Weights of a small GPT-style language model, trained from scratch on English Wikipedia.
Architecture: rotary positions, tied embeddings.
MLP neurons of a small language model. Each row is named by its layer, matrix (down: output weights) and neuron, and shows model dimensions 0-191. Each number is 500 + 50 x the weight over its row's rms, rounded and kept within 0 to 999. Numbers have three digits each. A neuron's up and down rows have the sign that makes its largest values positive.
A block is one neuron, or neurons of one layer that tend to fire together. Before each block is what it responds to, as a language model described it from the Wikipedia text at the highest values.

Description: Numbers in table cells. Numeric tokens like 7, 8, 9, 10 opening a cell in Wikipedia tables (sports standings, election vote counts), plus occasional mid-word pieces.
L5.down261:591480436446603549468513505476574583518533428485558485539455574478544500479543455499600526455524452500401469519495507469415495598539525457467439476545498464525504461569430564554553395470488516540456479569515496430567464518537496533543478474468514518569617495492477508479497509486499428531476517564585547438562487553558372476423413505580396462458516508538472472612445446476537455604453482448507592459498502506493448460477441561523534493453506463435590533512554423433439493491490452514503495534416450431571484530426433445581549443513529468514523521533501510456538595467516477441
L5.down349:462473555447513460523457536480449501537538510352496558514539572482509524496413429506448586480500494501458506531533416424471511456549574484445527426524541513513454535516490512451503599460534523515451452504530545404474437496572543540464462428522501538586463536497524481479455513538498515524438500472431506512544532418573542481485479518574513407444479443490522470494495581492432597487458564444490520394478386502477564581547468504511446505507492440498513450528501435467378526535398470566566508513446476490493464494478524467421474512594468568499427490443427557545524557493463429524
L5.down451:478448515547484555566500552586445453495478554426638449480531432406551482458464465521562543585512507527474461562462447420439438510486461517463565529492484474551465519544530442517532458446486492486479475442415487459402526537514492527502433495473474529599494436514446524511472436574484496476504553507434509582564435565528599491529397510451565481480385514448515507549557484465470501570470508492491452479438501527501472457454587516469549594546551500547501538486465499441565470474568504486477468492511403516414525509534529525427466442452506493646514571515423624495527490436446529508
L5.down629:565498533490505520375433542534460535446521563516541503536481468508563482460559499482465574572601461541544521503540440467486516489445464506517524534502437479523461527619518552574560496555583494522503486551518424516511480465513429429505531445543550510526550464461582431477426513540560483445487441523547574503520526544397526501470416502460430411443529523522483381511432472517555557469512517474538536444436455521494491508537419486470441439550539401503442556502534470522507430507454488439674536490547557495525446540497590466424498451509492514461529467558407456482455548511447562438
L5.down989:464532486549423525517562544474512553496505552565452453506448514519495503532530460457487561513440533575645515497513502479531559437527456495512470582471490445493476505546560570464424550510459525561453537522512468513509444429515498474435432495566575538573439450513440458507470414518452527532522556489465641526478445498480478541481524542569563533476513529553462342509459475591566462487487490508551515532450432527457567444503439550501468389557419472607475508550477553496474444500567495514543506420497587541564525458622577507425503533488556538396484461487443477487503395498485443532
L5.down1075:468499484481574449543526516447440446516529504520499504517476476521586530466496462537508535522482546514530433465495493503442468519534476471474563504453541516508468449474485622457519448562381542482591549467486457543536458493496581442527504521465496518589508515547542508548505496525538473499458588490519482458469553530542553543444542520451460410422582456489560369500343427457425490459541456517514480430555469559460506579541470440508513487467530483560511525466525515580537488482521516437533497399517344576527509496625526488494500507469532618447493439403400507414487510451504523429
L5.down1296:459449563338460574487526458460504498587485411445519552509440514466408471556476487479486497507537503449493426498621493494473557458478509476490456504507534495562524494465442511535418485499448451539431465532529473482518520539567455616493521454491482530523431520525471440436515510466537490496511480519483465524538429493497478450506565415573560457452536566489441485452461512536549506527526526428523485543482603419477508449539560430544543553627571556503497526444556399513535515478500535603518464523481489482414548471503530440447431527568575466536573466547455491561492466475523488488
L5.down1492:515442544526518514542590565481471573479515520513499503522536442436484527544576458542565556571481408536563489471478442451518579483550479545447556606543426548410437461579552546500577489575476493459467348525512500450551455586532484503473521458514563488587542505485551517487471525470500389527408531518502500474432600504471489505444458579520384468463456480506478469627412551435527530465622629575545541442490470436498488534468448407480423478535532557512555573503604518556470480425557516529441495480566455519469463450407478523445458436525594448462506514469496540525536499484505476459

Description: Proper-name opening tokens. First token or word of capitalized multi-word proper names and abbreviations, especially the U in U.S., U2 and UFO, and City, State or Main inside names.
L13.down168:558460487510609489513472508588474516405478407532474476493450556561575404530524525530470455541493521543599555513557547552545525540424533459474538518563436463512440452577447559493559592567474513427529487548534478436509546629471478524608545491415443495498547465534565482426493593516455488505530436525497475497460530533565529549529479563583514504529554489452509512503414445514604615498514498457564493539454464541488476514451512426472499536422580498523485517432448598509499502497533481435549477437520489450520457521502478387609573489526512503563512629463457498518410425477453528575
L13.down176:495453503475493445475556587481524457503569520458562476543509562600582477484490518550574486463463500593523495462541511645609506536386465520457403503393484469523498539569515555487567398464547480458566486586520498555416528436473579582521573550543532601448553593410526510450568562599476545414583487554544524511525391474493558473434474513439554438514565427553506450533542488546446513596456574377551498530500611526571554552455555496491476436483454453523396383514531480598489577551455535528456406558589509514532544428473451507505538502499519534510515516509497496464460550543545463457
L13.down268:600521523440425558408525420393494421512501565478512542479403486483413436533569368509506518518525520499528533441541493470387513486496529493529502434457516500567414546540565518457438585465493440499478511544613535502461470484563495501425569474508507558528510475376502472545437452493451465495531511420478497570511502457502500478575602552476551373461504534527502442584479435546493546446406514549577480513568509518599515519558447429422441489463524589456446489481441518552394522613510487578571520469436569490513496478513459495495480490483425506465488449609516491508475496475502520560
L13.down485:437525461467503414322637502489560509488499503455504547502389428517523504557490521480490471510474502408526523493495528472518452486517496439445552451502500512509420550494542473459500530510398554488526564516515455400507490487569537478527613490429457535529583471476405458583494558571542493495509524570606462552480484416502560439560465473490457546536491509456466446476477503397548408461522524476463534519480391571542478547568551443551501518600501483399486436466601571389503547530527519456536429569420509558409504585574531468477564492541600459535568483430504475470440401514528520461
L13.down683:542505479445504514462397470510565508449363532560536414465534528494524467532450484507440528523551527489536503567476548477553455486455540559469580521525460532478567464484501480497620600492520548520471537414548448565457500440425499459410407464521518456451430436522463567457523492513395436504482472459573469495472391534487495442577537528503525501441535508507528549565488570491533457498530501614488508461568537480534406370567575573519494545574488572494487402476477617399562480552476519518505547476527528541514456571494518523438527499489429463530487501581475483468524552549499460479
L13.down955:423470470501464559518468485511515537476496492516465511454507502404532525549471460448522582513410511592494509493515498525515500510593525553538488422467510457418432440452452515539480485510473494442562519543486519581543608512531519410409514537434484542472379490516515439478476437510565518455498499543556537518575516483514466480526474578486502434391510510540505431463489496404484603435483513497508470512452531492449474503532531533579575614525486403624486497465480559379540534592493538503497465460506433509495513500455545500533460542504438408313532522497572529490555483480475521605
L13.down1277:564436531488500408514527510544531402508443514476606447447459523503541448462491564498521515535516506481447485425466508453489503515497544445433541514492525521512456551478485520554369572477484479576511530487550488509515532445384643458520491523516442414590523480513484456489539424514469487527498530509501437556518640430417496494483517471486438462572558499549461527476483496499542437382531339471425490454499577523555571509531374483470480498556560614530602566533462479539570485470516528501462453504469547458539548456561493490497531417547483441480450556476536493461491490595548483451
L13.down1381:497506588369503470568578476474486471491563515504465526453550549584570465454520544459476525420517435482599457432508510457523513533506520555400564416564481548504451527564530479473538567543507459518456439535569505584493399562488483441491472479474418561487549399469466439484544560448563425578526425492523496467474433505402505459457471541495457463535527511389531471487497429512519481542484544518496458490538436540537512572509579509451537483438491422481501496407566634450467491479445519538516467501562508529525545491513455533528520455532522584522551583486560427503463499530599501506

Description: Proper-noun opening pieces. First word or word-piece of a capitalized name or title, often after "the", e.g. Star (Starr, Silver Star, Star Trek), Hel, U.S., United States, Sky.
L5.down230:556509589462470482531446513507456493591654474467387483530427507566502595551560478493393458476535544471525398546495544553517457522464514509540484500560505538561534466550522514623513486506456466500482482521470521398411541568565482528455506477542410507407478516476470441437475449474490503475551417565444548502468489415537464473465486458508531470496628574523512437486516490474450508501514547387509461504470431474509464547433531580498542529417608567500497430437472480474421580519464538461590460534546517589490426390461490598479459506486480350454461532572535465492476511465498480398
L5.down337:522444544532470440504477416504445499494581439473501544449399467453496494524521466422519415502510526505603402444472462511526479449551492515625526479474606494532574429450584473559533486428596496529544537447442467449410433442509491556436514472504477504422494482426390455462497510512488413544498524572503479458481514440549519550493506535490498489514509457454545538622473448539564570498542557497492515404561548517569442451575599548488519508399515571542471482471490510528468508496436530479489404454523466454473485491567534482499494512497533499507570512486507509542567566567447459557
L5.down536:449499465526502509566508431475515479528414447465492474456483468498511568543487450534512507526546551426526486395512604475567582548516619429494491445391531451553503528484463486525608574501399547512503533531469488448434364405528499489462550477516522485390523538408590439524480477442517545537559546535508496558509463527575492572575479519583445499524566473461489556513476493505508555458501619536486473490475533431498431519555468439507581438539518535530465469446497487464449530513550553420469382471500479430540510585489556399501517485547374545500456528574524464561483483450507448512
L5.down730:531526506482512442482575486529578527492507444589530451476522426518481488397575451443443466499582407466503570480471508520467527491482487565546423475445500471516468570499514439430494543466575468541405556453489490486555576523566440438486565432506551481490435441496447454536450520365521492542492544489463464530488526442491438565649562415524545483459433446645518528454561471479549499514447442533532442600453533590660528592402385519472438562425453578534481442548497486530427556440494492515533427512525526584472471503467403438449434488569483624407480403536501523486536469483484432452
L5.down847:596484422491501449499534455520600559461458453589504482446404496646479503570519461446460487527594452532485456533491491469513417522513466553472519468461561460473573470435462544520510522577507549552548473564527509447515598652628505470417570501584425488493468543451490433614503528483446486521531526495460545528487440495483492480448425485526518485487443555446515422500532456537428524486525417501398616534474531478463459426537543487512494337487539460498497557490545486530534484577445578455468547547561481544490482526518514521537456524597476464509468476493551509491500505473459501467
L5.down951:518446531613425471507439551471573563504513494482560517414401452475565607472473489479436587518500526562490535508440467534539517555497482596558528450513470520512486389482558480530439541437537592458557479385554451496426542437548603511514540485505597471549478485508482561416459520579586512517553432520651525531439544622534493506598430508613503479428521522504471527520454490443526459464461410586541508469527542546493531526440566578554439463557476538430504424427437486489502491474482554499494438482535426583614545449486523539409454453479502537419502553502526591364544546440568509520
L5.down1322:453520563652571484456570421505480515534539433429503577528484457530533531484485448590655437465509468514452536523483596530498640461434482485550426529479454404564583511431518438520449490521511435466503469536443484412478582475477486501504498514534448506447529493434532440510529523547506428508470526459501442541519421532515458496488437566424484440463354462391592559596467473496493543487436477502510415470512529491530488473484480423483514492551522443420469470500461539561517479481580584503429526575471617455507467514519454456507417525552430456499468523524547534588531462544612442544
L5.down1331:410434509501567429467517450458580509440455463536488481397544505466574428582494520514546512476478486608437523517433523467506480554538481496512514519453453476527605473505447493407522459448446524548480537494528433512479483474456489570477594562488553589510518484529479482541438526445468460510544521562563503456459378532419511509504436583496505493482518524501576595533517581523444516543547503448515525374598504471509505518397514546466443462511572488583482535546528537494518482499517498483471456570491539529519615453555510513519490484619497574563492519469635461513437515516441543567

Description: Wiki heading closing marks. The closing == or === of Wikipedia section headings, e.g. Personal life==, Cast==, Mainstream===; rarely table separator rows or stray punctuation.
L13.down133:530505482560488491465562501523422598554474477614478551536508349523508469456524507608507543485454478485413504453500531417480482504569540484553477461531475438501465487560461555492543526561479432520406529530505529598464572581552511528477539575509456450468442551498444414465508453581462523428498543475491454481559499445430539467421620519482440464566506531501470510532547468445380603401485402547449563482509474607545541428610517515606451454501544451526419443515415563491494564548502485556441488541433435483523477511541429557476489628565505450458521481528474461520566567511525554437
L13.down451:536575511507538506519506464499464528532485523509564513542506416498468534436488587577537527550512557524491490457464565570533491448440526504480491487518444413518519507477475471528508573456380542628532546486537559523522572534502633432521531502556420549425454514543467488529470415490436447413548521592441534524517520574481516488499475529492475485485476469442405497416473446506496543482456481568483463531520349435486466486493551603451434546415566471487432581591456450495521536521475502460518574470555492509451433459515387458537471466491480458464429524545454507527455518439532515496
L13.down996:546478557497509535487460423496431533454550508580497422430457498526493423582460543511532565603511493518485551480517492478462430533469505521467555477491500465575534502487540547445522522470434521467454512579550519540408466584516489489539471504454539444495470534512443558415438419541537491502482566549530537460520472525484540488587571536499383498428448529433513418603514564479549484518467505534512575490557416398509461486591384547437423494505488565439596449525456576410528511528479421506615541593410437432520446532458438456528501518568521402500461452573488480511485556544514504552
L13.down1135:411495557467449484442408504515594458536441436400505444444549564510553451475528558463501566513429512505468538467488574514553542595426451485475512494447466517503457494470474487556387497481524465492504501553534590540541428564430599422539523491543595544480429472495551512530428422617424498466438501541521503500547505423438523589450525594544443582498527481508524528509535533455555438562437568593565471446517474444502522486543567550561524537500496517543386565565460566428512475487490547535500480393569580420528510555481416421526544494619525484542556484508519560441461526478559534468
L13.down1141:532563602456487488450444456400426575535474476532561483406429523591494492485494536461534473416520477451478460531530497533475492477339486511536505518437449613443478428533464598480571450543477450580569437489455557492511490558447439417496456502632466473472413481489470475578492471500496533489501555521525585463604535572456419516494490530559448518522515557467478531563426427489428490414520433407412531453600466487489526445548532501450523462497564587408422505468534453492468516524557450489406569530473470387485585414487426580398442545491415482510559447473550444539534502482510591479
L13.down1429:404522551373494568477512474534484552437491497424562421533550520582524476508439560549511452474543543520480482554473475494498412457507417431510521557495506551508606464536444528473433502482500431483496505559524563524463466538481452566425497494525542376540525452520505440484513475538426500476491455480488497463560496494592412511513422536454563571539485478578457524489458489495507585590485368464487478452442554557487535524647575437420455560445478526476461480620555392497469546541492464486460500447517500507567516529436492464546464499437569529472500440592515472562512563576458522490
L13.down1477:469440519400441435451471479546497480460581506509425476467505554454488502481481562524415494448508462512502514578470526570525425500462559532621507479374548670507436546451427539538431418565480435520492459451615491522606493496470462464551494558514511495538492516543512548434449485415458539495451584532539499509594523466451451465538495507529561454495471515529433532512464595456537541611397501473500481478534541448506548476531416379555515506504499532522439503504460548459435488464467475562534477591453498590527560472488497535467586429449450506468521443593474466486592414481500553532
L13.down1527:486468443340516527543461526534477556455522445338484509452592509476472529499515542576409494501408554538471586487561457475491439570456432571566552490525491502455468564454530542495524471486452526501479474530587435501469571491479494478472471412464574490565423510501480493537383370530504399499544563464485492546488521452490491455471616523533533557386538506571444540494522490541431514511527500470422528507540416415477551497476463525585504569641444499528463397479425479412457484427503398430511470438435443468467474549592495486542558430511468408527590429524467589497582422502536472467

Description: Letter U word-starts. Mostly a capital U opening a word, acronym or name, as in U2, U.S., UFO, J.U.S.T.I.C.E; also scattered word fragments such as underscores.
L6.down791:508470549505485583460517435502530485570553525559536560548503466491459507573567455614444512447461434468496463447487502584495492479494407490496460450534439507424440530478527529555452541560566497533542459376523443447482524527496509516577579516497516524514484468485492545548528501469437469473482435571563556518439538438528488542521437487502431500522444459590474510585513503526523487438568453424508580516550507511460392525515594514522427463363517462494548391461463536439512657449436507465569431568498554520504633518495524480431506485549441507480522512454545476463450486485463356473

Description: Wiki heading markers. Equals-sign markup around Wikipedia section and subsection headings, mostly the closing === after titles like Centers or Group, also opening markers and line-initial table pipes.
L6.down587:467554569503493535455509504522519511501434554518510555440452498452470509431511476482532587428487494611456498492521545470528476445421493519582472485485515605484530384450535539488453524455548516509517479441584481560546551426469471475458430517516534424577403490564470462553496571393545553547516448473562461519532532444428551505528422529544394568486481489434552458571560443508605582453460465450469535487505571500589441543509538505512464563416547600465489450401467557564473511479437595436546499500480474429397429575539441475470446529515471490440447539592509512492576483478575544540

Description: Standalone two-digit numbers. Two-digit numbers written as standalone words, especially 12 (also 11, 13, 6, 7), in table cells, dates, scores, and counts: "in 12 games", "12-valve", "May 11".
L6.down1223:501555515462561487484513479535432499524523591472470401493507493501507521451525462509574572495567462530495544541542475402478479560415391463512507511453453426501520554565440513510505505513448525450531550474535498487484520575502476477599544575503537496605455490503569509492470572507553490534517559498512534498482518543557557486517523535487449450465537538510487458602561491445500547495481558501478498420437436513516521519477469434448510513477542585456464524538563517480487474482458450462529450553581492440400503497502488424424536483567543458414553393596482475516483523528459502550

Description: Heading markers and -er endings. Wiki heading equals-signs (===, ==, ====) that open or close subsection titles, plus word-final er pieces in destroyer, Garner, Frederik.
L5.down239:490497445551536509487483545513455581500579462573606491543418546437535441492566488509438514566451421561475502527499476511543545502472492501607497535508498555507494536421451444510500551473472508501497403511570560590598562458501566510461504586516520479464417494433502459499395462597527471483487420479537380507560485494461535524596487508481530503538493448456475540503506543490507501518501477462410503513573489570432480542490567552445499487501531576502503554518480538534534516475490602496465544455484527502445419429527504482479501544581418532512567447559559443494619491434503616514
L5.down700:495471586510475448551534419445455553543613548548544398538404512599462544520556551466571560461558601488529569489602590432509507439456437475515494555514567555451458525564506501516476556562474504631549504478561538503445554402521492439539505445510542511518560470457466451441402438525532468547565449472447473538580390535476496522529408550446568492447406433459491386480498594535522545476482499539435533502463546489517507563485526502445479402497485504506467529544515469505354520456450542471441528486475461464559541390504434514461554480475524436459450530504472417571526446507631606535
L5.down779:542506557483492502439518459598553534513515502529424552501484511539413431501501500499544520475604476522547548457425495501526549581496573500445564568478492402508464533536443532494485515505439562474530498455527512548453531504373601498465619470497531553523526431522535467538514511525452448453504489517498473351434516462341440465579473529456520484472520511583400546542491514426510552454472538486542490541524479454484389560497502465480542446517515416547566543503524429556461541588550568498602473522537444547523593483499423503483501496558529588448519543544403428508425477545490528569
L5.down871:581530557515540508408527572479492386420434549494498411462518413524573522503543439517518461581424550455520520480515470502621541480511443505519469563509551508546412551494489525484530391464597438411423476435560515547503475469585497454585472519461523446492551561506449460481512439478442460496494543469468510475484472442490464472544523447453613419519447483492534544513566405466594447517496477421527350474498535498544533448443462572373505541506579441427435478450496502524501523526511443513455510582549589485501467498485516487484504484400571461499531472544439549503624469526518505535
L5.down927:455418562532534512531488470547532585413397501472495462520498453550449558502535531448590541561498532416536450497492503581541502536526539421422529450528514555479446496411515493466511536472496557523576488454546498541444440496459517486489512452486420594589490495474463520526543572501533471548545448508461526522514465466562498524439419457482538480496493539451510423520516413505535527426508437410465424439545482497506583530517459455462402467438481370545431512513555453520451509446396527479556419529500543480553461480538557525500385464403443474549563550553396498542480516518516578475
L5.down1069:506479577510493535506453450524526519458535571524577510486477606488484524492445497477498514531502496430477564510487449472444454479484567509471534534470489469476464447480598509450486509529485495443480567582570496478498427474498496465434646443577575501468555489433501489410536513564530459524536532588441478440461626475563509439541488460412607430452537513483568521458449502454533519614455584520519447604471509467431525482463548501560495473437605461420499582522539518488516575585386376441481600504406443442469515524455559481478537589455529411481560449486442461458449486544569525567
L5.down1314:480558560476464404500533547505489520524528460515557437529460426467511428479546600552516604526504525568511489478464623511464483476436479502410553539574485460454479520442496554508407542473439596487517416541542477547484501476482400427504432544574388497527501452501511460534507473532472523406521481429486431479509536578493472516502501522435485484524469502476480451476464491413487517566555510549498524415487486533520376519447490458438482522453420493537447548506468492524538535554432479525452561509512518480510441470454445418483515525487536526413473485528436433563536505505535537584
L5.down1367:474490515499537498538415509467459543546602433556510463525426474447523474523515520463561456474526600545525466618594604540528544516481531459581493523514520493597517411393480545436462593472407517518432439503558464580529586399453525481510559497520563499530549577448498405491608486507398425497565559554570439502463554501475576517545535427460462457570475520491513415463529497538558524512510499518431453417523482553504415528519463476506434490570558525501546454462410566490532531493442507482449522546441458471425554459504454504394569583558439497445510501494472562536521413437511537570